Part of a small language model's weights.
Architecture: RMSNorm before each block, rotary positions, tied embeddings, normalized queries and keys.
MLP neurons of a small language model. Each row is named by its layer, matrix (down: output weights) and neuron, and shows model dimensions 0-159. Each number is 128 + 32 x the weight over its row's rms, rounded and kept within 0 to 255. Numbers have three digits each. A neuron's up and down rows have the sign that makes its largest values positive.
A block is one neuron, or neurons of one layer that tend to fire together. After each block is what it responds to, as a language model described it from the Wikipedia text at the highest values.

L9.down205:158200153088105147123192177188087109116114157111113143108124102238155148115117105151146106070082156114078135070090141188120137148098130069169149115181101127057176083137126103112128182106132138139131152160111142172098104141085136101096123135158143138109120125124205181171106129159163138154105155089154096087081181126138137126125187124104109148121124103063086158085072129118117098113111110127137102109153123124080135121147122146099099145123110086185149111179152075096171116160092069
L9.down276:104144145136142091128080137161098084119163109091136140119173100228091158141091132089089077119154125071177154123120106114134127151125095094171157164168095112136111115078158079177138144116099114165128135093116092068098128115114111091175140109068111084151149086168141129097147121132144158095115132138151143155120154150170148125155056171171115101092081119132122101166130115109093175129208137147142143150132173085152117091127157163158192134084096081191126135145109091083124131080093106
L9.down388:121185139133135146110184131110142133167117104145065106142044132148110133101136182173147115174132097131056232132104143124106119157165100122170169090097112089177109125135111130084089147151139126115101106160181121094096173112156188073109135109151111122140163132038107177179179125141134153175124156095102168102116138144157171179113155071099121144124176084098102143139103124112153164163152180131184118116150143140102138153119151087102086106158169144132180125089131101131186052144104058
L9.down806:125162127138114153134117189071160153103164119175117118129158108185150125127161148135138159130102077124094103132144168120158103175143132053140138137167083135129120075111120153163103102121107113150226133136181141204130177137148065173152051129117101167120146129069193153199160123154128118166187183160110092131137179119099134088027112088141135171139124098134174090179093122101129099125133142171087146114143138087192118146190102127086148066142155085105178136072153149078130118120114167
Possessive and article determiners. Determiners opening a noun phrase, chiefly possessives like his, its, their, 's, plus French La/la starting titles such as La vestale.

L7.down590:123126121085122137172120117180137165125180153139117186089135143123125129165162162114138080133148093108149127089163174120099085138139112146118151127138077146078119138099072077127105099117122120104097131114090073136149113129168030165121131140133093144133059118139114159152124117064113088116113129145139156142087069134113130068057143156047103193141114150199161162167147169171148105123140121107137067105051132152071211100095162176082154102110128177174101119169115110131150121121209151
L7.down594:191107179157119121133116094109131133104175168098124120153073139150153098082113125136144130151108122113121103104102206071128145148085177142085175085111126145133136130169098128124163124080076112138130113121108147138153093097098120179152152190091144072096167107113148115064064168116122159138182174157144124138113136188069140174112138095099165057191136112106181123087145142165113153129110149117105152144171150136172113114111143166151129199185121142154185170163137152170148126137129182
Table header separator rows. Markdown table separator lines like |---|---|---| under headers of election, sports, and results tables, plus weaker hits on late header cells (%, PCT).

L5.down123:146154135173128080103179172159097167163102123132096117137113089187096129077110168150135138075065127080159139119128172109046164177100100144163122160131120113158135092149127162123164149151119128191064153112158168130127075174116153116110142059082099128176113179187166055110132109108188177141165095116150147176177131100101144116137111148168118112094084088181072144125171099100101131158057150096095142112101140141147129136172133151151122095091138156139106090115134158152147141119137130
L5.down152:118120094086122089136178154132191112119132171114125154055106142132096147152149074186169187099127150108164090174161115111094133155122098111138121155061153161154162144097197109160175107103132152125172138125102100140094098116130148137190105212186115128140165075130148083105125121202150185186134154139170165107133144174115122084151096106143120167107161142162109157106205121093130135177108113135160116079098095078156111146084118148111088051102099174142172131117189154111062076093101151
L5.down153:046179112215156129100165090086106098140146108111152172114198095080160130140124117171142160092133125115136157141136112094095178100145115088077123165091117110130128173182167115141152140190117107127138167100094098117096122087135170145141105157112201131136201143113145155103122122106083114109135144070104118126141079088130115111131070167094141080161067151107143140147136103116075145159147073183115150115118096171127104120144111148101133058129122062143143149098096188159180112056153138
L5.down239:118148165122129123150132130176162145162108140141057142155113145182161157141101048115104110159152094144164109094090170135135094118117154158149107133109088103152114128138101190150154121117174170082059114165065124140122074115118136109139106143106071122142140121052116120135160123175129160125098161128118159101098149159044083069111111127094123137129153170180136087115132138109172226146124154129134127152101108147145107131166101128092131150108152147161137090164132133170145159118171110
L5.down461:090157187107125148109149142093137138149116086122111102151154179097119115201147172094148146151147125116091083141103123102120084139167137101105120156113139117203156131148116128188137117153116101169121130159122173114072113078139190127111166118120042190111091102103146167115060132119126114144145136159124121078185171127100116146119081158114112154145103172087141101136158140104130124110131156112208170154106110141086122194101124159092144111059124080092166154081105161160139144110103147
L5.down466:099142173099137086092066110131116126181116133101120099089138087113128080076106166110133105156099146117081142158113163106111131136148150162137075143161129124117189162138124074128110153142099154116131074135155163163108189114100163118131153156098071149124192107106097149170099135087099113079105140173093113113092107136133183133143132126196134144103126136166074200135125100109153140092120119103124168136098073157134137101142140142088147099087149124163150146097128104129207122156050123
L5.down598:154178132098077086114059135173213110131132115040097117069101116096132226132144162147072123121170131090115097149126076121161088072115037116169068103105098125131147203128130146129139079158164130092166125111141133167079107143166127174060143194090168137154119122089108094142099122154130089112110123167082105162153083094081137147203146109127087144120131131111132116100215133068060138113074123124123157137141167198112134173162098135136089149085114077107170166124161099093069109163118108
L5.down783:155170113091084158133136088097101140097147114120152082136107135076158115103159098105122077072121111089134131135146210096049086149092093091064185151170127142116133113097059105102177089131066126134101138106099147179068085158127202122196076166138153173097143097161179168147148122083128140113137098136085099108142060095151206117178126141096134166072101101050092212087160189149092071119101169160140198090128157126169165126136139117113110161141143168102143087125150131126100077149147123
Scores and coordinate digits. Fires on the en dash in tennis set scores (6–4) and on digits inside decimal coordinates (26.7, 116.068), with weaker hits on mid-word pieces and function words like is, of, one.

L5.down46:122121098117124121137124156142120157114045053132072108068101149150089117145147081143095158131185224109043127061041142136150102145111151121134137133132096117142140164083053116114062125145100056095123061139119135150100123108125117125041142167162152111094075107087160102103098122118140120163177165119128089151124122136097123121136056132126122126138105052154109115068207150060168154134163149117114148109140148135152137133124148160073155159115079110079144108173128150176069105154110119
L5.down88:155128099056128150137114100102193167164149138143134132106049103049161123159103098136070054169099172105113142133139116111069108168134135140115158120166114111129126206061147151146120161152104132072159148137096086198106152118098154177125117133159117115061065097129125141189125121125130125129147100150106113115152128151091119180143180132141117083091096123095102135068179071102154136126100136094181128109152189137104117094135101116087186111075094131129122135111112112128122106162180116
L5.down253:062131183109137126216166155167131131122198127155114126100102104151091113100117154121087106124102104155100159057118127161123135144147108132114056095096152114150126132092171123193085130182122176107165168063139143084170134189125176111073153058111080079218128115135109152110097165145124122085091141164182158120147146135152129126159148102116134161117095139120142110098119109090153143198196085141094169136142132106136111169154096171158143136073127083105158136130105085150169118148162173
L5.down264:102162115141198173111168142117120100089160131116136157108119065097112143114079167144078177158110153137151099149119107090156064117094109088136148107189164108129107103165103179133151164076111149131074139085139127186124084168110151131152146154136130118041145166143086189177156094153084175136158121153132111137143137154100093153131146109133152122124173158123067147142107132139084127114143157118136136092165124118139167126169169107064130190099144199132054162100092069107125128137190129
L5.down277:107055176131125115108134135102109136094140175140173130116076092139141150163100121090169157130109141214089194124111096138103063129075031188137105148109128134127134113084202147142161134089095124153154125116141132133105137135122111142122108104116107131138064116110104117141117106180108169126136126165150069138101152112036101148100112064194154060143205111111142138148215086169142119170154077109182125071158149137164085135125114163155124154140139138089166172135119105115040087142074138
L5.down390:176081109158099095133130097126123109153132109114096161154061047137106145117109094119170166041137160130117162137116141137141182109089144135101184155152122089157124096119113119169151124131135100047074132126122124101140117143152079127137099110119154097086090140117133098148189146195100149173185155116191154112135121125160111091156198088155172134088110040178192137095179105134133093135139163141161067084131156129159122094118122127096140106144098195101182111188132083144089066159155132
L5.down611:166128231148100148147123172123052107126133172155070111149174172154118108102127067126152147137108090123126165159143147108134113111115144151067157135145127121161123107127143136085161142204112098182140132151063125110105116144124136137134141124115144108128158135105132178101125138153097168072166128127121139164104150187097113127103100125093088109125138147128139193144115177106105146054142100128109140121145118137107110148195123202146122136223146116116132089104115177148133153161114149
L5.down652:121148164154158110108081133137176137155121177118148099155154155128096127123077127144144088109119201101083061128118131155085075121114162138137177101151205132139084094096152169194075173133087142106125175164136141169103125138125138155115071130120103107161140119145098187059205099114082108122158128129074169051136092129123097070197085137112092144091160119100093145110142083114129122118118092067153158142130155104150133129091088104178127125089190091111158132097140075166092109081081118
Passive participles before "by". Past participles in credit or attribution phrases that predict "by", such as directed, composed, written, produced, plus table header-row ends like "Total |".

L5.down67:146128080069091119165083101109116133139107120147197134080137119105156116125160163052136103118112084149153131127165177122076142132073137182113104119142138122101161166142080103140113125098137063134134100094172121119077108092159091139132092133184170130133106185184105131102162145171067084134072078172133080103136127146084134122088080078116137100130152114179127131173088112121123171130149067166146098099137169116143082164125095177132119141119155184147069132190101107163141117157138102
L5.down357:094140122105131122075193168136152139167071070188118105085097160156078096137124141137100135138144116159145155134140101169137138123125128089111127099098093118078108141167144130147112100099124091136147161112102140144129169108103126168129065130117167118137175210140127062145090183087162175175179138113081081112152094120128045128159143165187145096105118077084176131125156136195147120124137138148085117132095139131129075192110114072137122143133153132107205162158144127126147108119136122
L5.down387:094111120127044119088134163181177186143087123130155188147125103149117172136076138129142158111131116136222090156111108152178116146148129066093088173141147087069123107136140106145179097149158141078111132088085135151190125121080179136133095160148070144136133114111102151130098173109125154183104131126104174129156092094099115133079142149150139140097125132125136181151175112028144165129118157130115102150222194091147073092103111118136113173128094135131075098155152098137158087141170136
L5.down398:161142173137124107085171084122192116104172189089107119095143144105136128125161122117092166106160107064156102104163196134114121122143156151125124138129117099166138148089155109159130127125089140137122114129162154151148062113091116096123110113160097099113121068167092148140111163152123107136125163131086151200117150103202128112088140181100150109080127127128150112084122077102146139112120133132134129157163125167187145137168134133168164099181128180145120148041159107124079118111064156
L5.down480:148161199173161101162169146152179116082085179097064168144124170122121151182146149132121181153096112160157141148161127155068211122087105074131125132109106150165157099114121145110139144113164153137105087128154152156088139140096132135104100159163123117150150136127139098086098053065139104164116124120126145132125067117158167166139141160140108104197166092128135141124158129137130134094162157197148182118135190181164118089093142109137104143157160125103091146172113098154089122105161142
L5.down486:075113115102114094060119124132118135158165173098138105169178151089103157123141112120113151139106157101159168123111131133114115175136130117104174111131061159051106070103114173124085179125193147151125100137125088131164138161109142157143075103152151127084126118147150117077094200167181094139138140112087174178115063126103075116120043075156133142102130055123150182147093152093122149111126110147128135140160138131193092091154190138179162114025096084174136131154053124089178122112104071
L5.down747:130144089176145053115120142136125135132135103116119098083125155141086133097176108154116149186115090114140171136148131063166105117092098120162080183160153091160088186131118106128070219195095156118159174075071133133113162083094223169179133173095111089112087122167086141155134214107117163083133143066092146111141151145129097105143115142114111154160156152148105160110125149159120120151132148158137117199122153118158117190159140110116169106072112148146095152094126144166157124139119159
L5.down830:084125149109123138103143139132178108116172128136193121090168154096132158153158078101150141158105123160118169172113193074150152159078090145157164112127144110166110092102188115156086081155157132085091123077082135169139195097122159130134204157194091217058123180143143130167125094122156131161119163137162082135111201091094108178159086118114117143097120152155149130148147163103137090184127129106160107153097133127130118175089045204113078131097160067171153119112139094131164107137131063
Sentence-start subjects, unit-conversion parentheses. Clause-opening subject words like quoted first-person I, it, there after "Although" or "each episode", plus opening parentheses before converted units (65/km² (170/sq mi), 72 ft 4 in (22.0 m)) and table cells.

L7.down47:096121212088191112083185106070062112128143126094157118131163113062148097133128145161136112193080110124133137097150150055097109115132115094086057133145147163096139127113130130112189170071144099145099161155126101056130164104136116144123103159122137119178138158163098111135090090143083171058077166052160114135134088082119100100133145122141108077164113139140102114125108144148108153102090152160116147170076087104111124061079144084144081152139176148138131111180128137090095144127175111
L7.down213:166155138163161121099154169140113117124126182098102119087184104176079149121110128166061182071152157114094165073136100138122159120131127130184178112081129154146126085126119150112098102128153207168148154097106120147065124173128143162127081122126137096098127091116077111153069133104168130144169148170138153089143152182174059146148147166131137155119152160087169130138105120147137149124154157090085103138152111114085154161081149182155185086177149177102150100151138139168111065121098047
Reporting verbs after sources. Verbs of reporting or claiming right after a source subject such as a study, reviewer or Forbes, e.g. indicated, noted, estimated, wrote, showing.

L5.down118:163141165094152148134158092103140097121080099172146122150160128116108151168156158131137107136149128103147109126164132208076089124127132133134122186134164092098055050134112127186168144115134097138140168118116099159100113122104154136111156106158111138100138081128155123084041093102147053089093171096081131085116146142120166141131092093099158097167150111117143100137191137141137116110213131130119212075144088134105134232166172183129115210052114112201135163121110131113142138105158092
L5.down131:145149134127157172090114140122116127082173151155115133147188073154075152056112215167083142092113139119096137125184106076129119119121115111105168116159138134094114151119159104053129145178145113102079137121119124128108123156075159163158114125126135137106143083117172236124148126122122119162164148143150133095161111155082143211092111180163146096185157157102134172134116155111183154098098120164137143079137159134112086224136108111123132167114153180127140060090100061128126091163149109
L5.down209:161160134179089117163176136121169190095081143094095125139099131135086103076130101160179167039138091111142146088149130159170124122116095219132153187169100171082130099129142190152131131092151066172119113124150147113122160099171147049103118133065119179146082046160187097065111091116139160144137120099095064081093123134129104138152126120089145118192154117112193085129115167083059138123092116127086156145082108079096084147130135154128108173127155139145078145100141112120116115134106100
L5.down405:061101118109131117164084161130167164179166164147160131148125136140091162140139178136171099099082064084151155136118175162093024096110176126104140114121167139187146158168088162156211142140135174181168052106145073113135103123148099111134115180151162166074154129100086145100109139108181145116098154153161119160120086089151137119174134093127059170068111114135130100140129081144156098095134094100081149113109152122101116133153079197164145122102085193137107120068114081101148080125169134
L5.down457:084099135123100135122108173088158192106151132079071164174149120160086162136097117159061181141153125131126073097090068154121195122116041165162033121112134191139172074134133080098123181179092137125128177129105098147105165123142108142111159124105134101127116139143146089089122067104156149112107123132147174085091103123171144122133088127077140140174137105132144150138077160114140112148133088081089082182096112146076114128103102134182119180097160130144166047155143157162090118166075115
L5.down545:132132156136107124164105116179154123132156172142162165150125128135171161074117110138142089113069093120121141102129123155134093119164056130137117131102115145139144159100156105132129138164175209168149139184177160139175108081085087157110145127136176172062156179091165146178125132090118132109086079148094137081144098114121135127134094135117099177121131105128169140096172155153097094129109129120084073142215113096150057142126088146131092159169169142123109184099187110099111095164116143
L5.down701:120120140080110118098085114085119112119123085162103137088174123156114161069137119068145105134054086108193098174108133104133099137130124093179135083138124085119127145100135111158051112223161136145143137172146147093096176088186060093147093130101183131144078137155130120118113128124083106158090138119092110109093099163134135101095142116132113141125161134127138154163096102109110080106128085146093160208123112158122095054166088102102047114099125130142126122131110088134122109123165109
L5.down786:041105139109120140121171091118108127132083118060115085109089105137091080077087147130113149178090117117154153145168084137036063152146107164100114089124140151135069105149184159124109186087067139159141114135136133137097123119068058183118147140187160080122152195116112124140177131129165167134141159134161201119062091089075139106126107117124174165085098123141139124103133137147130103139130096094150189180101073164092140142151110154108144169124156089104130111059082130086135135096158160
Person possessives and actions. Possessive 's after a person noun (the girl's, Ria's, manager's), plus his/their and verbs right after a person subject (He died, decided).

L7.down157:118094115179132118065183144216113120135110100133114098111130103091092140144134152139157118100122113096114181134155099096120214096104106057104123146110138140129131114126127135134176132126101151142006117110142123152070158077103118103170104165100108122126098093122102114155158123102120102116119128123146173185129083155112131162147114093163138146165094128096152139162089097104166141089160154146114119137125164113099129166142128161076198091126106076139146091093128146058117154146112173
L7.down705:158158120117165186132186150172082145122143159119134158129170133186140176117127203167076147152085067126124107089178067064107077138128094108128097099160056121163127098051145134124134169131101152089142134087177134119154091129086129132139203133139107106122130113171132112141114130074208097120205130111133146133173165116107120128121134138069135112142126133142112131134116098103142124111163118133146142128157101123101095151158149113123166153149163157083092082164145145087172149095137102
Indefinite articles, determiners. Indefinite articles a/an (also his, her, 's) starting a new noun phrase after prepositions or sentence starts, e.g. in a, to a bar, A leak.

L9.down219:146199162138097105111135193129165141126105105158032113134135156170100095122094094087099133139155083114075128100102147160147172099130147064214133063075189123164111122113054133116161098121117099118136128126122144134108110179102185122148091148174089150081142084096175168162110133179162099168184166106160153087146122067116121109197152147112129199118150188079116149177116070145138121139147141124150081069142121127096159159107138148091093126100137148127109062098100082132160164134057089
L9.down291:138118143100114146076112111123119107147168124081137140120087185133128055143170141130089115100120115145138153094115147132100139149114116091151091122147119151129136108115171189075167179095116118149169149149133153090077097130106116143149176152056165111106137073112146102122085144124159144144142151128137122152122144122109117101170137092116122129135112115144110099142123169145054140136152099178106151115115181165100169113133137141136108165080183117214129143081096079118103171101110140
L9.down532:106137155113115163157081081122088109109138137094081111102147190151135075137108130164072129156073107141088124116173135129157109139147103118109095138170098130125168124108140162095187118134122161181178174123095161147118109147135158069180187180138102122131145127132148136131147113130114209098153127110136134129130086121156122122131064164181085162071166132095100136100103146082095110115126153122102136150119102112124125118178144112057175140129192153159130167120084085094121177156121119
L9.down585:200152124113128140085156152097124106148120080105049139142169151097143162111110121143131080087160144133096130082159127110143133133121129117164131080167141097130162113125139141082099121107102122089171099123133111125151177097108123113101113157185167092167108113086156117097073113143136089121130148148134095104162134138109140118122127128194112103084173133126165112076129120163120090127034094075065149091128122120149136042121107072151156130150116161149155186138122116117148095151115090
Transitive main verbs. Main verbs, often the final piece of a split word, that take a direct object or that-clause, e.g. showed, praised, ratified, establishing.

L5.down320:118122154145183078128053089137129104084171113122108182132151104140127139116023139128099103115190119133095099088130144095099110139142148129108123060128121126088132175057067110128113113124180103142129158106082145134149096082106153129158068170157089120145108135173060135074132114107121078127119111105126151169134157033144095159157170090107129178131122153188107141118195155162113152159111146167124172064166120093165123114150091102136150139183130090144136141148124118130054136119121150
L5.down413:131154139138130135146164163108120132147114197136149096095127060104108127158132108130160068102149098090167168097107136079119123098118146149074134106128094151109125175144094166135166142108100144122147115100142120148071164112065137120186141137145098169138171114098133176074151131092162104113139158142128144127165120191157152097138121130185158039179117104100096138118157109126114166134124180110146139069106096140132111109109104093139132158125035142176192183082115104128158106162170089
L5.down444:112124139117147088091059188121111162175119126160081169116209091185160169168137113084103137120182168116105109158080140113084099122114159129121115112188118171072144161159103165107120120158162160102131131135069185103126203127137109143129140144099166122121129104122103112130130170138126112159086093149110138115124159083080130137104132078185184080149123177219121094118121091180054142077057101105092158128106122106155080135123175121126097205149123082108172178129130103105111184096092178
L5.down474:137115177168165124150098115117129048104101087116110109110150095110121155142137106142117132118134172114128158142106105134113145144106145137182140109137122110065200115165176143112120169147128186133114098142119100128138138139084096080102121146127114148093144158064155120118250147115145140102181180108065105206184180130114157110137184091155105087143151155138125070150098099196170129109142088169118076114118111141122137136116096096150102079210086160170085188140130102171094084141149115
L5.down517:080096124120113101103118088095123130151208127114149124077136105133083139151147158199171077164110162127134174105139178100128134123111118122125086083192134128103100138127144113166125136084111138151099124173064161110131008081065117115132135099122164173143169166129178073131091173170125130110097145057138145097170142089113100086120122141125164074141125150099092121136130155108186127152147072137118132100134143175158131203117147108100107128112082110158085129118103149119128094176159107
L5.down716:157103078129097136128104098089148146120146137139126117148058099162059103043094150104150057103151146180144120111130163117139118179114135098054148146177120177156095050123081135171141094158156103112081146185108084133111134147182120153129126116132199113079104085141171112054108118166089131113125127080150095124129150092117152148127158158094114115137151136170127137105134063190107130141103111154153172178100152126088096106155094122181149110134108077128143108046139151101085091099068085
L5.down777:083127130144085114163145182154151159131135135113135081089105117095133129087169135107098095080147141130161151136156117107167091150149122122109151128074113059162117127076114172090179173075108113132094089159146097103159082161171148173088052154104135169128139160136118131126128173142124090160174159110111160112117081163080120166149140060137087108130080068198145132126169098143102100060173210104145126111161095148149092154088158122115090077121131099096113109137147159107141145132107093
L5.down820:139137143097088088149134097147095091141147156169127109136195199115165176134125084134089122106088132112102096112140141098172163124074122151092120156172152116137133093117111165137146103164244127153170105142165161158158065083143136144084126125081084125177098145149175185105155158121113087115152159130194158116078157070119136145127120143108079157104134134111112145104089138133104065090102143140135190127150107126156109105149059113111114145107158168137095109131120131111169115189117171
Clause-introducing complementizers. Words that open a following clause or complement, like that, whether, how, what, where, after "it is probable" or verbs such as show or finds out.

L9.down107:141121094168132139126125145117111108103133131107119060083134161113186113119133137183136106164187118082159114154119154142163128201167078171164122106149095078122141129119184150157104217153160133158081172170153161179122133107109101182140137139132085111171105121162137187080110082106074188189111099155147157111180133098149120131159094133104166099215139146173059151137132129139133113160134154123113115161149101162177109134145078121159094165105117123156143117075097147133215074084114162
L9.down442:132139111149119167115133100110097121072154165168097112036172126106125078073141090083044174125102162100104168138112153131118108132132094131108110133156116126179178137166079156129148136132137133106128105114139156199126118092153130172115088089083180101082118165062184124159173084146075108087079115078110106117079166111079120170141137091085191126098129054076105159157151162123084112188117130193140119115085134147155118157129132098132083085120108083149183144128175103155088129149057085
L9.down564:151175140156176093157136113136099124165114134113113130140109174070101108056096136062147156170147138124124128077111136129129108121175083113127125152096070143115104102124165152177127149109149123106122083175161148169129136173146163151098154225113171081128124081177101117134124155073128198176147110077081162137147112136175110114131100154144028093115126142090153086132165112187157118147117138035132124124163142194119101129141105186084102104159179130104081147137077033098135196150153136
L9.down747:172092120153112104111123157197116091100163095062110144090107103125185192094150087129096097097145158107090097184072113151150119122146163143148180134139160115118125095139111171118094092173114136223134198091103146112086113159099103132131168165130068157104173098105130163148152165102135166150128161075125131085120135124126084164100126125096085132136121124171197114151090099157148135158169086108137166186115155130126177179124171156131077139129123045101098132084076072142131163154116119
Sentence-opening pronoun "it". Subject pronouns like it and that opening a clause, mostly just inside quoted reviews or remarks ("It is clearly…", "It's a much…"); weaker hits on spaces before numbers in tables.

L7.down380:078102073139098101128109125131089125149116114139135195131128111136130158148101128129162155114123159108160188153134135114135084139143162077135220112060096105172131093166073129145140092102102156131173167161087131121095125129206091142149059166093144085147133148124050152135115135151117164168132110173143132155136097096123088193147089088112163196127155177115197094137136114149132091151097119158186111136110160103068147139157179108163095107132036102113087181091170145076118157114119172
L7.down824:115151115140133108117110146125126167187128094120116097150132087088125149125147103115106149176086115148102089150137069096079093141148131076113125102049089084116087181095107121104130147130107115098048148124115147105166126152186169144179170093138098169157160126120049190100118066110171169129124118140107097147103147127149095149174130148161126140140076127123187147134124111092087116168119150109155107112160129155108107199069129129182126117114099105176150165135113139146134131196081171
Numeric separators in times. Separator marks between numbers, mainly the colon in clock times and track lengths (13:00, 4:17), also score dashes (6–5), ratios (1:1), and coordinate degree signs.

L9.down204:187143128170101096111140151135176156104101178108106107146157127121159126138105174058153140118107127082158081100163106106158114125123152179167110061129187120081132162114136120150168162085159138105119152102169187105141118142075118092143085175096057146138113120095103055157116094088071130136119106043125148130108178152132201123143184125175087103153149111121127180150110173089102130212094113151096140178115111109171155166125180104101119179143189135133128158122093147144139140131159090
L9.down465:174041085085110158097123119095154134157137112178052102133132200173145118184152114135143106135139097114129101139154133115090136127198101068116167111146140127123129100138092156172108143058148139146102189162078149139122111137120093104111210147167053178127133142054158124139177071123144112097123192130135120065154115104087140100113116129072137183144139112143165147098107182119072110116126130115124139118147136132131066116134072159061117100087122093145119192134078178168125179117131108
L9.down507:137138151121156151121107126117094171094110141127169193112129143125130102195145073108098161162127118126128123143101141150248086096100180115077109132111118131078158164101087105151160128059151144130113152187104152105165124103142152162137141169165130102155147181094079116179116124148126108103169175102116144149187082143101133115198139159114160060143132147195137138158161151117145101151132103089126144130140163137077143177122094160085045158187106134137069076101104156118134208096102166
L9.down562:124133155173072112136140167181136176113080159156186154133119087119130096141135081118105113068117111117114136149112110074093155097099150145074118175076096101116097125053131104105180117174091170110113145130122116142172100129125179172051100121141160164114082141148083120149184072101156098101164079096155120194166158095165102090193120101105109113107096137129119078119185156105098149085098080162092102131139167103085128076103173144132181128135154183199117094087171185158085159112121154
Participles, table separators. Past participles opening a by/in phrase (directed by, owned by, recorded with) and markdown table separator rows like |---|---|.

L9.down295:161093122154175074118126110120131130191159144115196147131177179164097146088115138168127111121101139093183125137145156180148102102170121063147141130109142136168119101129117123074135106141107111089098135107121136106167162184154122065090162117117162153144166112109151102111135072095111082143176052112176135143141123060112151114132121181187160170109114137127159095126121144151112155113124165146134126109146149202139094124122058128098175085152140142123119134089149143144139136093099128
L9.down412:121125126060147099153132077099134115142199091092101105127168128135137106165067101066145067124116069080145194124148137099075158107062111144128104127145161108139128147126131164115126180169098121092145178146156076153140151182094043090129127107178100081128089113095056127064154128137137094094099086151189094142135124089137151150124132164163144147100130139146088149109081177106128132129096080112149097169097181087101123091089141144094121098127118095136150100088173086137140129161160171
L9.down706:100125116156056143099106154113119102171091187198161144195159166147180143129073150109114099157137167148122085111139132170158106119142119134124125118078052104134155168122112086148105116110152100096163089109108110146106155113113164110194123155162124153115095127125139176061134080136062120126080117159158062108150089150127165142109117140119128097118147095090064183121126112115083125168104108136141145128102127170124075165121125168123153086110083114082065091137071128118132111156144049
L9.down781:143152116121128107116116081108131135110146124107081083139104100104100126199123140106134096198132149185136136203124084139127085116143117073099184132146098064158090089115183120123129116156122107100087180162104133058134147123204115144142132122102156146137109137118155141132137156117175217105160130123113129116093110186140149090140061109141133154107118169066131133095037162115139104165134137113123110134105118089146091099131116088099141171166164096043083087139149076120113152121190168
Score dash in tables. En dash between two numbers in sports result tables, mostly tennis set scores like 6–4, and fight or penalty tallies (9–8, 5–4p).

L7.down303:117093146101144106177164083155141109097161130155132104088062173189133104099123125144154160157080126082120092195156078126170163185102130105134078197124122104112137104085131073158130142146121153176144147102160067083127124161160110126102156136120114120101105159145114120149105083076072130101094132085136121128133137136162165090158098141146060140086099146156159104131182071158124173100121074152200133116101149126118178163130100142102105080074088127098073131117072126090096162082128134
L7.down711:074103160177138143138136141082145118117200059118165149093150142180185137191131198156156114125071141169095113092153105128180119116071116187099129155096125131113131161137095182107092133108167110154118147146150138153116167128119201129128132129164076089146098154120124072154100086114148127146048149134072099170138152103140094150146106088114127124154121119150138123133103171119149115142126159173148147127117008091080152083148089142176140137188075115098090110166110113155097161126105153
Clause subject / infinitive start. Tokens that open a new clause and come right before its verb: subject pronouns (I, they, it, he) and infinitive to, e.g. "I've", "they finished", "aims to address".